{
  "n_layer": 13,
  "d_model": 224,
  "n_head": 7,
  "n_kv_head": 1,
  "head_dim": 32,
  "d_mlp": 640,
  "vocab_size": 8192,
  "activation": "swiglu",
  "norm": "rmsnorm",
  "norm_place": "pre",
  "norm_eps": 1e-05,
  "positions": "rope",
  "rope_base": 10000.0,
  "rope_fraction": 1.0,
  "qk_norm": false,
  "attn_scale": 0.177,
  "bias": "none",
  "tie_embeddings": false,
  "parallel_block": false,
  "init": "normal",
  "init_std_qkv": 0.0373,
  "init_std_o": 0.0463,
  "init_std_up": 0.0533,
  "init_std_down": 0.0533,
  "optimizer": "adam_hyperball",
  "lr": 0.00353,
  "beta1": 0.9,
  "weight_decay": 0.0,
  "lr_head": 0.00506,
  "grad_clip": 2.0,
  "warmup_steps": 332,
  "schedule": "wsd",
  "decay_fraction": 1.0,
  "decay_shape": "linear",
  "final_lr_fraction": 0.0,
  "batch_tokens": [8192, 16384, 24576],
  "seq_len": 256,
  "doc_mask": true,
  "train_tokens": 159300000,
  "steps": 10508,
  "dataset": "wikipedia_en"
}
MLP neurons of a small language model. Each row is named by its layer, matrix (gate and up: input weights) and neuron, and shows model dimensions 32-95. Each number is 200 + 40 x the weight over its row's rms, rounded and kept within 0 to 999. A neuron's up and down rows have the sign that makes its largest values positive.
After each neuron's rows, "fires on" lists the tokens most often at its 100 highest values on Wikipedia text that the model never trained on. A number after a token or word is its count.

L8.gate413,249,146,239,97,225,234,252,178,253,274,175,148,197,195,226,200,198,189,248,249,194,280,163,164,137,172,198,115,229,198,130,247,167,226,119,186,209,173,238,235,213,165,164,201,172,189,268,206,189,224,255,200,239,265,122,125,159,145,226,159,225,215,199,189
L8.up413,217,235,192,288,166,147,186,241,154,210,234,154,216,240,189,175,262,256,253,262,145,160,126,202,155,195,179,224,193,191,200,158,240,164,184,257,239,207,226,162,170,246,198,288,153,242,222,180,211,229,114,191,225,230,169,211,166,196,176,175,150,263,210,215
fires on: "-" 36, " |" 25, "," 10, "M" 4

L4.gate602,225,110,189,222,161,257,193,180,212,187,229,219,239,167,188,201,194,227,286,169,188,180,181,243,160,184,187,205,188,204,147,218,232,211,174,107,137,120,225,249,125,107,181,161,163,226,284,168,253,227,272,205,216,166,206,211,248,221,252,237,165,168,231,282
L4.up602,202,73,191,229,168,152,279,182,217,224,201,169,200,149,133,191,226,240,211,240,188,236,179,204,153,168,229,206,125,210,204,223,173,259,166,172,255,207,219,164,148,180,157,187,247,220,246,186,311,268,144,177,206,219,221,238,182,187,240,182,220,214,147,225
fires on: "=" 21, " a" 13, "\n\n" 12, " young" 9

L3.gate166,198,205,229,170,217,208,233,219,176,162,226,159,187,195,146,256,240,189,195,219,195,215,177,179,165,269,214,213,166,197,204,196,209,239,155,237,269,243,119,153,198,234,258,206,196,194,185,174,136,235,222,137,151,144,273,232,201,162,186,244,181,284,250,173
L3.up166,222,229,313,245,182,151,165,140,180,175,188,234,212,139,180,244,268,159,208,207,163,231,159,153,186,267,203,173,178,179,149,218,125,171,211,188,162,149,153,184,230,200,249,189,236,156,209,222,148,180,254,184,173,232,193,249,219,239,201,235,222,240,210,207
fires on: " be" 22, " bo" 18, " more" 10, "-" 9, "oint" 6, " a" 5

L3.gate52,217,261,249,206,296,206,251,191,242,215,156,219,213,153,181,204,304,182,249,262,280,194,305,199,216,165,223,221,202,295,242,194,179,233,183,214,189,178,239,127,218,224,170,238,197,247,185,174,176,229,240,211,209,189,139,197,166,216,213,303,243,249,217,185
L3.up52,211,197,188,125,200,191,236,169,188,167,195,228,163,175,202,211,278,255,277,107,122,277,181,153,197,156,138,141,182,276,257,187,167,192,191,212,195,153,175,244,152,212,220,206,173,236,160,137,192,200,189,206,223,214,233,182,206,211,151,236,193,218,142,202
fires on: " (" 35, "\n" 14, " is" 8, "-" 6, "\n\n" 5

L4.gate566,238,274,281,214,185,237,246,187,243,130,217,159,148,226,210,199,233,226,239,148,200,234,245,224,151,183,193,174,215,246,256,169,198,164,162,208,181,247,217,167,208,222,212,197,255,184,153,207,186,235,165,215,217,163,215,225,125,178,186,231,232,246,155,151
L4.up566,231,161,95,196,81,209,257,251,157,211,201,245,100,132,205,242,220,182,149,210,162,161,212,171,195,257,106,186,212,150,296,130,232,132,167,213,280,223,250,244,191,177,137,218,171,190,272,163,197,150,123,155,204,194,221,210,207,246,198,243,251,139,220,233
fires on: " of" 37, " |" 29, " total" 13, " are" 4, "ort" 4

L4.gate353,183,155,185,247,242,174,193,190,176,198,243,191,142,220,140,164,232,199,212,162,166,182,224,167,190,188,230,188,210,257,162,208,147,216,240,181,237,202,282,249,252,231,216,280,263,177,152,191,178,159,183,177,210,243,234,191,187,191,126,321,274,235,216,169
L4.up353,232,237,172,191,199,236,196,212,143,339,199,189,196,218,160,201,184,177,212,187,252,223,168,214,157,180,247,189,168,207,159,189,139,184,145,254,191,221,254,204,255,211,199,182,132,191,232,222,153,140,236,211,145,231,244,149,206,204,206,231,213,209,206,227
fires on: "-" 37, "," 27, ":" 11, ";" 8, " and" 6

L4.gate351,233,156,211,144,191,235,261,223,156,217,183,234,214,151,171,197,212,191,219,189,173,192,138,234,201,192,162,152,195,208,207,291,150,212,164,162,122,158,216,207,248,202,152,158,135,293,304,149,176,253,252,191,247,215,170,212,250,163,181,222,220,125,181,129
L4.up351,230,154,211,175,191,166,256,207,245,189,232,187,279,234,216,164,225,222,195,235,195,200,196,208,159,150,255,151,185,198,103,210,155,294,146,196,214,198,178,140,177,247,198,166,95,301,158,213,173,256,237,169,242,199,186,170,288,246,184,79,220,124,182,193
fires on: " that" 83, "te" 5, "=" 4

L3.gate515,220,183,208,161,243,249,263,262,160,225,207,202,86,183,205,163,132,196,275,267,282,192,150,172,183,220,277,208,175,239,283,174,166,115,192,175,187,224,170,159,256,275,263,227,197,152,251,173,139,187,195,209,255,135,199,153,208,205,198,152,188,232,176,184
L3.up515,243,98,172,213,213,213,266,241,166,211,182,290,118,212,195,221,135,234,219,238,259,129,162,123,119,196,230,224,223,216,166,240,174,134,185,242,198,225,189,189,224,251,204,185,164,207,274,151,189,142,232,208,199,190,169,160,170,220,186,146,248,264,244,189
fires on: "." 60, " and" 19, "," 9, " by" 9

L7.gate95,162,255,230,194,158,183,210,238,196,213,194,187,181,196,57,239,243,177,203,258,192,237,210,256,201,188,213,154,229,259,240,219,204,143,199,176,149,214,233,241,201,184,211,256,269,192,226,228,183,260,207,197,162,172,260,184,231,219,263,172,180,172,189,218
L7.up95,190,162,218,223,101,164,180,148,147,260,176,148,273,171,177,225,214,167,96,171,210,218,243,213,212,241,227,231,182,135,246,180,216,213,198,207,207,184,216,275,201,213,171,195,261,119,216,176,142,246,175,214,158,151,171,140,174,125,225,239,190,212,232,231
fires on: " p" 44, "C" 13, "our" 11, " mar" 9, " Ins" 5

L9.gate452,236,220,279,131,151,251,229,156,200,215,112,189,203,216,204,230,257,180,279,135,164,163,164,204,200,168,251,186,168,224,191,228,176,183,215,210,164,162,220,199,203,238,217,227,194,137,188,194,193,234,246,185,236,199,197,136,177,235,141,216,167,286,196,209
L9.up452,205,216,179,201,188,198,164,217,224,171,237,231,158,136,113,191,253,238,231,172,237,160,194,197,208,283,230,182,201,253,245,183,137,150,202,213,210,164,208,182,232,252,207,202,157,198,155,211,137,197,251,145,238,228,216,152,195,241,138,162,163,251,214,101
fires on: " (" 95

L4.gate446,269,287,194,131,204,230,225,219,236,205,232,213,217,206,212,209,219,201,221,160,189,235,157,125,295,164,183,189,226,163,154,177,170,142,180,186,212,163,287,156,264,177,187,212,248,237,227,179,187,195,297,159,228,169,191,153,198,148,164,243,214,135,195,177
L4.up446,237,168,222,173,214,204,168,168,221,236,166,184,217,169,155,172,213,200,207,181,200,264,188,138,240,181,294,242,134,222,190,236,238,127,211,219,213,176,278,166,195,179,120,170,196,225,189,194,145,167,249,160,228,208,143,159,236,114,166,155,174,291,254,157
fires on: " (" 63, " on" 6, ":" 5, "n" 4

L4.gate582,239,222,232,215,204,239,215,122,214,138,195,157,216,174,207,207,268,291,236,159,207,149,165,222,206,174,210,197,228,177,197,215,232,187,165,155,181,171,261,247,213,223,149,204,186,181,262,235,223,157,210,154,235,233,258,169,214,185,196,203,208,162,265,212
L4.up582,276,128,190,178,162,180,237,267,203,97,213,255,187,211,222,198,229,212,151,275,174,194,161,206,166,186,222,252,192,181,159,180,229,223,169,215,206,298,194,229,174,220,198,196,167,168,178,238,159,286,175,185,168,228,259,175,245,203,228,166,152,146,220,217
fires on: "=" 87, " =" 10

L7.gate551,160,203,154,196,159,278,166,165,128,211,173,203,236,106,228,120,110,160,181,243,231,205,230,190,256,167,151,163,204,186,231,176,153,183,248,212,205,236,235,254,233,137,263,260,160,159,188,184,179,220,213,232,273,236,237,191,230,217,134,165,149,103,194,177
L7.up551,89,276,215,100,237,268,240,136,302,138,216,208,228,170,236,219,173,186,173,212,172,206,170,218,127,190,167,184,219,164,215,197,247,240,110,186,150,171,152,179,204,184,242,187,211,217,199,196,201,174,201,165,176,248,233,231,221,153,165,163,226,156,121,255
fires on: "," 47, " |" 20, "-" 12, "D" 6

L2.gate152,229,183,200,217,148,152,234,250,243,151,164,250,239,151,221,195,222,242,195,224,161,274,219,195,209,157,204,174,189,144,207,244,261,143,240,185,185,193,188,205,168,179,130,142,210,244,235,202,177,267,213,210,215,167,248,259,156,227,235,148,193,169,173,239
L2.up152,264,142,188,247,213,232,194,180,200,192,224,200,201,279,222,187,224,215,211,164,208,123,152,168,248,278,217,135,230,231,186,241,158,168,200,224,203,170,176,204,243,184,210,204,230,223,185,199,197,222,242,199,246,170,250,227,168,235,200,120,86,189,170,177
fires on: " of" 29, " prec" 8, " arch" 8, "ly" 7, "ically" 5

L2.gate1,166,151,254,112,144,269,232,246,326,234,146,210,218,200,213,148,153,222,244,270,195,135,174,217,198,142,219,189,153,212,224,166,239,240,156,228,170,163,202,151,222,283,218,213,221,202,152,153,199,248,138,202,261,191,219,162,238,127,199,174,183,260,206,210
L2.up1,154,153,192,225,211,236,183,173,212,191,281,176,148,212,175,246,188,196,193,233,225,156,239,181,250,176,173,188,221,220,166,259,177,212,234,286,170,182,204,218,342,262,229,261,173,209,229,229,200,216,218,172,169,96,217,202,138,205,210,253,198,260,244,216
fires on: "da" 50, "," 16, " by" 8, "iat" 7, " Gene" 5, " journalist" 4

L9.gate221,233,204,215,170,160,211,245,197,196,178,216,178,258,220,157,138,221,149,236,202,198,124,163,236,256,259,195,237,217,187,263,86,215,307,251,232,191,209,209,197,193,187,245,174,238,253,256,236,184,198,238,183,162,213,213,228,157,127,179,113,166,295,162,161
L9.up221,166,264,206,245,156,176,204,197,199,198,196,208,232,183,157,239,184,164,198,213,203,188,114,153,158,272,211,211,196,179,217,211,196,212,194,179,166,192,175,201,192,192,248,58,243,233,201,129,224,241,217,197,225,204,217,164,238,221,152,190,206,221,284,210
fires on: " one" 32, " bo" 23, "\n" 14

L4.gate621,229,173,122,245,199,182,137,156,165,222,238,222,110,211,155,208,196,200,224,182,262,148,276,193,186,218,245,127,202,197,238,189,179,125,166,219,225,224,266,264,223,201,252,223,260,79,273,242,109,191,178,203,196,179,268,200,198,202,210,234,172,263,239,233
L4.up621,199,162,150,232,293,206,289,204,263,256,292,212,187,170,252,207,215,166,247,206,247,178,188,139,194,213,203,200,243,190,209,231,183,200,162,151,153,243,263,132,182,191,172,189,242,204,221,207,147,152,186,198,233,173,375,230,228,179,213,221,310,239,243,181
fires on: " of" 37, ":" 25, "ript" 4

L2.gate115,230,151,311,189,193,179,211,208,187,193,224,168,151,215,208,206,242,173,150,179,191,231,156,218,276,206,209,252,254,214,185,143,221,157,261,288,148,158,255,185,239,214,262,238,250,157,159,242,175,244,102,224,310,206,241,255,172,175,245,184,184,188,154,235
L2.up115,177,197,220,251,183,222,251,147,181,232,242,296,234,126,203,235,177,192,96,146,162,196,182,215,209,242,216,239,202,230,185,195,157,176,243,175,209,107,133,262,220,185,165,210,224,238,132,175,175,234,169,197,193,126,200,205,172,176,190,207,280,219,200,151
fires on: "P" 70, " p" 20, " °" 5

L7.gate611,203,209,211,190,256,210,218,188,223,184,186,132,214,257,257,94,262,221,234,225,207,221,256,203,262,158,131,293,147,223,188,206,189,224,258,220,201,156,214,269,204,213,231,200,164,254,269,141,121,173,191,227,238,175,164,274,163,201,257,242,231,271,220,215
L7.up611,252,334,223,182,235,243,217,238,225,133,217,173,266,116,196,266,176,208,227,186,197,158,161,256,177,215,210,126,214,170,149,204,210,170,106,238,137,201,220,149,260,241,208,203,216,218,227,211,188,201,203,177,258,174,219,235,244,178,182,230,319,157,219,188
fires on: "." 78, ":" 14, "," 6

L2.gate579,175,270,174,149,216,181,206,211,239,222,155,251,139,169,237,182,172,272,237,294,217,273,251,274,200,193,180,219,256,141,187,191,162,147,196,233,186,227,231,162,227,183,174,221,218,182,103,197,178,165,168,193,181,164,207,245,228,210,204,134,195,241,197,224
L2.up579,197,175,264,182,158,214,224,237,197,134,182,164,178,132,182,170,273,160,169,166,245,157,161,202,235,172,203,266,211,141,164,197,181,199,247,230,192,209,200,217,190,266,199,225,262,168,162,213,150,191,175,192,224,169,173,251,210,217,227,181,168,211,278,117
fires on: " from" 28, " at" 19, " in" 16, "=" 9, " of" 8

L4.gate227,185,233,196,162,158,183,204,213,175,193,246,209,159,231,216,193,231,224,250,243,185,213,118,210,209,159,147,192,144,125,220,137,235,246,219,187,190,136,233,177,146,241,217,181,125,240,147,307,151,182,212,137,287,134,152,188,216,145,200,203,149,182,243,188
L4.up227,149,148,174,199,162,180,263,205,178,181,170,214,216,189,212,232,230,148,246,219,280,203,171,220,155,152,235,226,212,206,238,202,218,208,164,232,226,232,123,204,156,227,177,226,196,244,233,162,162,182,129,247,170,212,103,272,232,253,177,173,172,166,254,214
fires on: " her" 21, " His" 14, " Her" 10, "'" 10, " and" 8, " made" 6

L2.gate396,235,176,208,181,196,330,206,209,237,190,142,170,245,193,178,185,180,242,242,208,227,197,105,258,208,208,229,162,236,216,142,215,226,162,216,211,169,173,208,187,185,236,207,206,162,219,240,279,144,184,201,154,250,110,167,198,213,205,224,163,239,233,285,219
L2.up396,204,176,303,188,127,217,171,189,322,232,218,236,321,174,247,199,175,211,191,240,230,205,185,172,237,182,204,165,200,204,188,194,267,137,181,214,185,178,186,182,140,187,234,305,264,241,181,235,159,117,166,97,216,106,138,208,212,185,186,185,187,201,212,221
fires on: " her" 69, " Her" 14, "her" 7, " His" 4

L4.gate251,154,216,252,171,217,208,220,156,190,230,176,209,172,211,180,208,140,230,184,232,179,203,156,187,247,192,145,203,261,203,216,198,201,238,230,176,274,193,245,141,160,223,272,200,180,156,264,254,195,187,213,296,254,190,208,207,260,209,239,170,132,222,237,182
L4.up251,153,160,288,158,127,245,225,240,236,152,179,189,161,217,181,216,186,294,175,165,181,158,137,149,157,235,97,248,273,201,295,207,196,181,196,223,269,176,216,212,168,168,251,279,201,211,278,218,278,157,226,231,193,246,200,196,172,155,247,197,183,261,278,167
fires on: " is" 46, " the" 14, "the" 13, " den" 5, " br" 5

L7.gate120,219,158,174,221,145,248,229,174,215,275,236,189,234,132,186,177,237,180,236,218,196,150,235,246,249,176,187,168,153,152,172,189,160,217,273,135,171,130,235,175,230,163,243,145,163,216,211,156,194,240,176,235,213,210,166,182,194,277,220,177,212,238,176,207
L7.up120,192,245,224,216,205,178,165,279,210,224,214,197,219,120,210,250,194,219,229,195,256,201,189,227,217,263,214,188,255,195,224,260,205,200,192,206,233,156,169,215,254,268,203,94,182,250,269,241,196,230,237,205,168,180,230,188,186,201,207,159,209,176,273,164
fires on: "." 33, "sh" 7, "," 6, "st" 5, "ir" 5, "–" 5

L8.gate280,252,177,183,194,221,199,246,186,282,179,174,233,204,132,145,244,152,244,259,212,141,147,275,189,255,215,169,124,150,269,193,100,132,254,203,208,222,248,251,191,218,222,194,172,220,241,218,145,188,155,221,173,236,97,188,198,179,161,145,197,210,205,339,202
L8.up280,188,253,239,253,226,227,186,300,177,155,139,244,214,178,113,213,243,186,212,178,207,198,182,146,246,191,191,143,217,248,226,192,150,198,217,224,209,164,310,165,183,201,201,185,184,230,201,176,212,197,147,163,171,226,265,126,200,155,232,283,243,239,163,249
fires on: " was" 37, " is" 33, " are" 8, "-" 6, " be" 4

L2.gate233,224,223,236,175,239,163,233,180,184,221,195,218,239,134,163,142,135,226,243,189,235,263,217,275,184,259,192,172,179,206,188,191,216,293,180,118,198,220,261,175,199,192,242,215,163,222,192,143,178,206,151,137,188,236,196,216,145,103,243,199,197,259,198,254
L2.up233,222,196,223,194,177,165,224,180,164,208,240,180,182,174,254,183,190,199,208,207,169,236,181,135,247,189,143,168,201,199,145,195,232,239,195,132,183,147,161,218,176,213,252,184,179,211,151,235,154,196,262,204,205,161,168,198,174,163,225,245,239,219,223,227
fires on: " acc" 23, " goal" 18, " rec" 7, " Apps" 6, " game" 6, ":" 5

L8.gate76,167,181,143,114,128,229,237,155,191,238,187,176,207,114,198,209,184,181,197,185,145,264,223,213,274,162,180,122,202,191,228,231,209,178,209,95,181,177,147,111,149,207,238,198,247,237,215,185,247,199,181,216,196,149,139,183,127,152,204,155,211,143,208,191
L8.up76,244,186,248,261,230,249,224,243,267,177,206,178,237,217,149,241,208,244,142,148,202,113,159,129,223,220,278,252,179,168,200,242,199,190,214,154,287,206,227,196,127,189,237,269,239,185,220,193,249,139,172,238,211,241,203,272,224,162,207,224,259,204,193,159
fires on: " is" 33, " be" 29

L4.gate162,191,230,147,233,180,179,245,176,203,154,169,161,182,146,117,241,132,245,281,222,209,226,155,193,185,154,273,179,167,201,184,264,236,174,215,129,286,216,172,227,229,153,153,141,237,200,232,186,213,204,130,168,173,165,135,209,172,218,212,176,224,236,216,273
L4.up162,208,249,119,135,213,143,221,231,177,185,173,173,201,186,169,233,206,152,138,144,113,231,208,182,172,208,186,211,189,200,240,210,268,220,201,224,151,207,205,129,203,228,174,132,178,111,197,238,166,179,185,240,163,298,200,210,151,213,235,247,184,156,270,204
fires on: " the" 63, " a" 17, " each" 9, " any" 5

L7.gate217,257,205,175,137,156,236,179,192,224,213,101,212,259,181,257,229,135,195,190,231,104,189,221,214,147,184,176,155,200,143,238,224,163,226,164,209,219,223,222,178,208,212,217,166,199,219,194,156,213,254,232,152,113,213,163,241,126,241,151,211,162,232,176,129
L7.up217,204,189,212,280,224,205,198,237,198,194,263,239,248,241,187,185,321,255,215,154,240,246,225,200,216,118,179,242,169,231,218,268,246,234,160,176,157,206,224,169,238,220,181,245,235,169,205,135,232,237,145,138,196,197,194,188,132,220,157,141,184,156,270,193
fires on: " |" 53, ";" 7, " Pal" 4

L8.gate392,192,166,232,181,130,259,224,216,241,219,151,125,236,197,228,167,130,164,206,158,197,137,152,175,233,212,118,204,212,211,228,199,118,206,158,203,198,223,160,241,166,265,218,181,287,199,180,163,143,201,207,190,208,163,179,331,192,173,210,255,211,191,185,111
L8.up392,250,234,261,261,231,238,268,143,157,203,308,287,182,301,177,101,143,201,181,251,240,190,207,193,283,142,186,182,222,230,245,129,247,168,198,192,166,214,182,165,188,205,249,173,179,199,167,181,256,209,232,226,167,192,165,171,189,198,166,102,216,159,220,187
fires on: " and" 53, " he" 16, " she" 7, " |" 7, " who" 4, " is" 4

L4.gate356,227,200,180,140,233,182,195,137,205,185,224,233,140,194,164,170,202,182,211,248,170,234,247,232,148,121,169,200,171,213,180,279,168,159,196,171,239,243,261,176,190,171,160,223,142,155,159,163,188,167,177,208,254,224,214,202,248,198,218,246,265,240,223,157
L4.up356,223,210,141,171,212,158,204,184,249,214,218,243,185,256,191,200,247,233,205,221,178,203,181,233,183,146,156,248,127,189,148,200,225,228,209,268,236,143,299,126,210,258,203,119,176,148,170,234,192,169,206,164,271,158,162,230,207,240,190,213,174,237,207,130
fires on: " on" 47, " at" 13, " of" 12, " with" 10, "On" 6

L3.gate22,205,284,221,190,235,199,250,231,220,159,128,178,226,146,242,171,274,182,217,246,151,190,220,186,205,207,126,181,232,195,196,243,228,173,236,195,141,223,253,146,203,241,223,246,237,187,129,183,222,203,244,160,218,226,231,228,228,234,221,160,148,129,166,177
L3.up22,183,101,173,184,268,201,190,273,216,183,168,192,206,165,207,244,184,154,313,154,282,121,215,204,119,184,198,215,169,211,239,224,177,237,170,236,206,212,220,180,162,137,217,204,207,175,214,199,199,190,220,210,258,205,211,224,225,254,243,198,220,206,260,247
fires on: "-" 18, "ern" 13, " km" 10, "lad" 7, " located" 6

L2.gate317,183,172,191,159,271,205,245,96,191,211,173,227,153,152,204,190,232,159,249,194,251,136,205,211,211,213,193,102,238,166,284,198,131,200,221,232,217,285,217,213,189,202,224,187,195,166,201,183,178,243,113,253,236,250,125,145,145,211,182,261,185,177,203,191
L2.up317,214,189,156,190,172,137,308,208,212,269,163,254,155,162,226,225,242,186,230,214,225,200,152,199,178,121,241,195,239,183,167,202,145,125,207,179,232,156,245,157,260,222,224,206,191,183,167,116,179,182,209,182,161,229,233,188,247,210,241,192,186,262,165,233
fires on: "\n" 38, "un" 23, "ai" 10, "ua" 10, ":" 7

L2.gate325,195,213,153,236,240,223,191,225,271,157,200,200,263,204,243,204,252,214,201,179,199,172,168,294,202,237,142,226,196,171,56,223,217,189,172,173,220,139,237,187,185,222,195,179,124,211,130,201,193,175,174,198,181,240,256,199,181,192,193,167,151,150,182,158
L2.up325,185,187,167,189,122,190,195,200,169,164,189,186,217,185,234,177,190,199,195,216,273,183,197,248,182,204,219,170,215,165,184,170,222,265,138,201,305,185,150,247,184,229,249,217,170,232,128,263,181,209,224,189,147,200,247,225,205,217,191,216,184,213,114,201
fires on: " un" 50, " San" 22, " have" 8

L2.gate14,182,132,150,231,257,241,264,178,248,238,240,219,190,208,175,224,195,228,238,264,201,192,192,157,199,173,212,193,239,114,168,165,146,213,203,201,185,215,188,180,236,224,250,191,275,156,199,204,203,183,198,185,221,110,141,230,170,188,210,175,141,194,177,248
L2.up14,194,136,188,294,184,204,237,172,187,254,197,240,222,250,148,228,196,185,187,245,199,288,184,119,212,275,192,224,159,180,156,142,243,224,214,147,248,244,144,197,179,162,227,192,141,165,216,159,156,177,179,195,214,113,176,184,175,277,203,177,183,202,143,272
fires on: " lo" 15, " exp" 13, " One" 11, " Two" 9, " There" 9, " spe" 6

L4.gate219,140,203,218,193,219,191,190,253,191,220,227,201,240,207,181,180,216,247,215,168,152,184,195,245,240,156,240,170,213,219,160,190,193,160,195,207,143,179,272,174,231,271,200,205,204,234,167,174,268,156,239,203,160,210,234,211,247,180,146,199,199,252,167,242
L4.up219,113,247,149,232,176,178,160,198,237,172,196,195,177,205,240,229,205,190,217,277,139,211,47,214,154,92,253,241,218,233,204,185,218,218,184,170,186,182,207,156,183,154,198,217,206,145,145,200,231,119,268,230,144,278,231,254,202,197,179,205,199,150,179,233
fires on: " |" 65, " Germany" 9, " Institute" 6

L8.gate402,282,121,223,135,210,162,235,195,202,198,194,177,151,188,200,217,196,213,229,157,192,149,213,238,214,181,155,236,255,156,224,98,207,231,162,213,209,253,196,186,182,259,282,204,206,265,201,321,153,270,205,235,230,236,190,276,185,205,277,188,265,276,186,110
L8.up402,200,154,170,149,223,212,166,155,126,134,152,176,225,164,285,290,172,165,162,214,198,186,200,187,225,219,163,274,210,194,246,203,243,160,243,138,210,284,239,195,233,201,137,172,282,211,224,170,175,210,308,181,190,193,152,193,230,208,194,201,292,133,199,161
fires on: "=" 21, " has" 16, " of" 14, " reported" 4, " are" 4

L7.gate351,179,147,211,184,234,178,187,229,310,163,192,202,195,209,232,206,210,250,343,196,210,141,264,282,207,110,172,169,164,241,150,234,159,187,128,207,185,224,171,156,192,248,150,204,193,213,234,167,195,204,256,220,176,218,207,128,283,170,176,231,211,242,211,221
L7.up351,159,130,189,195,147,237,166,253,265,188,170,220,221,264,289,170,174,163,243,262,225,160,175,157,287,169,197,183,277,256,219,195,151,236,184,171,158,176,245,203,160,163,204,232,247,172,190,143,230,263,141,134,221,176,204,178,256,189,162,255,161,165,222,271
fires on: " |" 42, " /" 17, "}" 6, "|" 5, " mi" 4

L4.gate586,224,175,136,216,134,161,245,150,198,240,265,131,135,215,138,244,164,248,188,191,228,169,246,205,211,175,238,223,247,208,183,248,195,210,203,120,200,214,292,128,233,127,250,144,205,219,181,259,146,182,193,175,226,190,212,152,215,179,218,251,180,183,251,220
L4.up586,259,203,175,170,282,219,265,228,244,195,217,186,205,194,194,171,237,244,199,253,255,172,234,215,192,174,244,232,140,248,198,138,236,193,228,236,227,192,233,162,249,230,215,163,233,206,251,204,136,132,177,145,205,135,217,223,222,125,123,161,142,170,207,225
fires on: " |" 37, ":" 27, "M" 13, "S" 7, "C" 6, "-" 6

L2.gate461,189,254,197,220,217,187,190,217,187,225,148,260,207,140,236,215,186,248,165,162,141,260,169,233,170,176,229,169,201,179,247,184,153,205,167,239,219,182,291,233,287,262,118,162,196,176,182,182,121,149,190,113,76,228,237,198,163,155,188,230,227,169,243,147
L2.up461,202,159,218,212,157,194,231,137,169,198,229,220,181,203,253,194,192,198,126,229,176,144,139,144,233,155,186,192,289,176,198,206,169,170,171,218,121,189,224,219,93,238,147,232,202,173,178,212,172,152,330,204,204,185,203,256,135,130,180,152,189,148,200,238
fires on: " |" 100

L9.gate69,111,207,241,168,163,205,188,114,130,125,225,193,205,276,238,243,219,205,212,185,107,192,192,260,249,196,165,307,180,157,254,155,232,223,223,212,216,256,240,223,156,128,213,232,215,201,213,206,189,258,175,244,286,191,224,223,174,208,177,263,179,274,246,264
L9.up69,228,212,141,176,194,211,204,239,190,243,224,195,208,196,182,216,226,194,93,211,308,190,153,136,182,166,253,175,232,184,256,202,277,207,156,279,230,202,254,296,162,242,155,187,275,249,216,258,100,221,173,194,203,207,190,200,188,200,119,176,177,175,262,193
fires on: " been" 20, "K" 14, " a" 11, "s" 6, " V" 5, " books" 4

L3.gate133,248,197,215,213,143,185,259,217,185,161,191,214,175,213,201,190,230,144,224,175,152,205,190,196,228,178,254,259,178,145,155,185,152,217,196,203,245,221,221,156,278,293,274,243,194,168,106,188,245,216,191,187,273,156,153,170,205,228,211,207,139,275,218,221
L3.up133,244,131,197,167,199,231,246,144,223,187,204,259,217,141,185,210,172,178,187,204,229,206,219,168,191,186,124,269,210,146,293,242,209,223,202,184,223,246,169,162,224,252,169,209,206,223,239,109,232,191,167,198,177,213,154,187,161,241,167,164,188,207,125,232
fires on: " Fe" 20, " There" 20, "Se" 13, " Ne" 10, " lo" 7

L3.gate188,294,170,184,212,149,191,152,184,206,199,195,173,157,155,140,195,170,225,213,174,173,247,85,282,176,220,259,175,183,154,161,195,164,231,159,244,240,129,278,172,268,172,180,169,181,225,181,273,208,160,218,168,194,182,218,240,196,183,159,165,193,183,256,180
L3.up188,221,134,203,230,183,163,184,116,149,225,170,144,231,148,191,250,216,227,249,204,284,261,133,184,182,181,258,167,243,224,229,208,151,186,245,260,233,203,238,218,216,147,195,294,264,239,221,206,152,203,210,151,177,140,182,179,166,290,203,164,125,221,225,255
fires on: " his" 62, " His" 34

L2.gate104,239,227,221,147,110,289,229,158,206,203,162,227,219,230,177,211,237,277,185,189,170,289,160,221,131,123,227,222,259,151,166,180,239,222,178,167,234,242,217,127,164,297,257,180,175,163,217,215,120,216,242,203,248,178,132,244,208,176,203,241,228,210,189,167
L2.up104,265,272,244,190,203,151,252,188,268,229,169,103,272,208,189,160,214,237,179,168,226,195,201,179,156,133,217,236,180,200,192,235,163,179,175,217,266,180,230,183,185,189,194,155,234,182,210,186,214,250,213,204,238,241,176,251,237,166,187,129,228,192,183,160
fires on: " He" 60, " is" 38

L7.gate13,198,172,244,197,148,177,228,146,207,156,210,236,234,168,152,168,208,238,217,226,217,258,128,202,227,204,202,183,259,233,164,166,254,184,213,175,189,183,209,211,226,156,258,234,198,163,251,217,95,191,160,174,246,232,126,218,207,157,170,257,237,137,147,255
L7.up13,245,188,220,187,206,240,330,189,215,114,186,244,205,215,219,178,194,224,115,173,231,207,190,138,232,158,230,219,266,188,228,190,155,158,234,226,203,219,182,215,278,217,149,159,230,290,228,130,176,210,237,223,245,191,195,195,145,151,195,199,211,201,136,258
fires on: "C" 25, "D" 14, "N" 9, "S" 6, "P" 5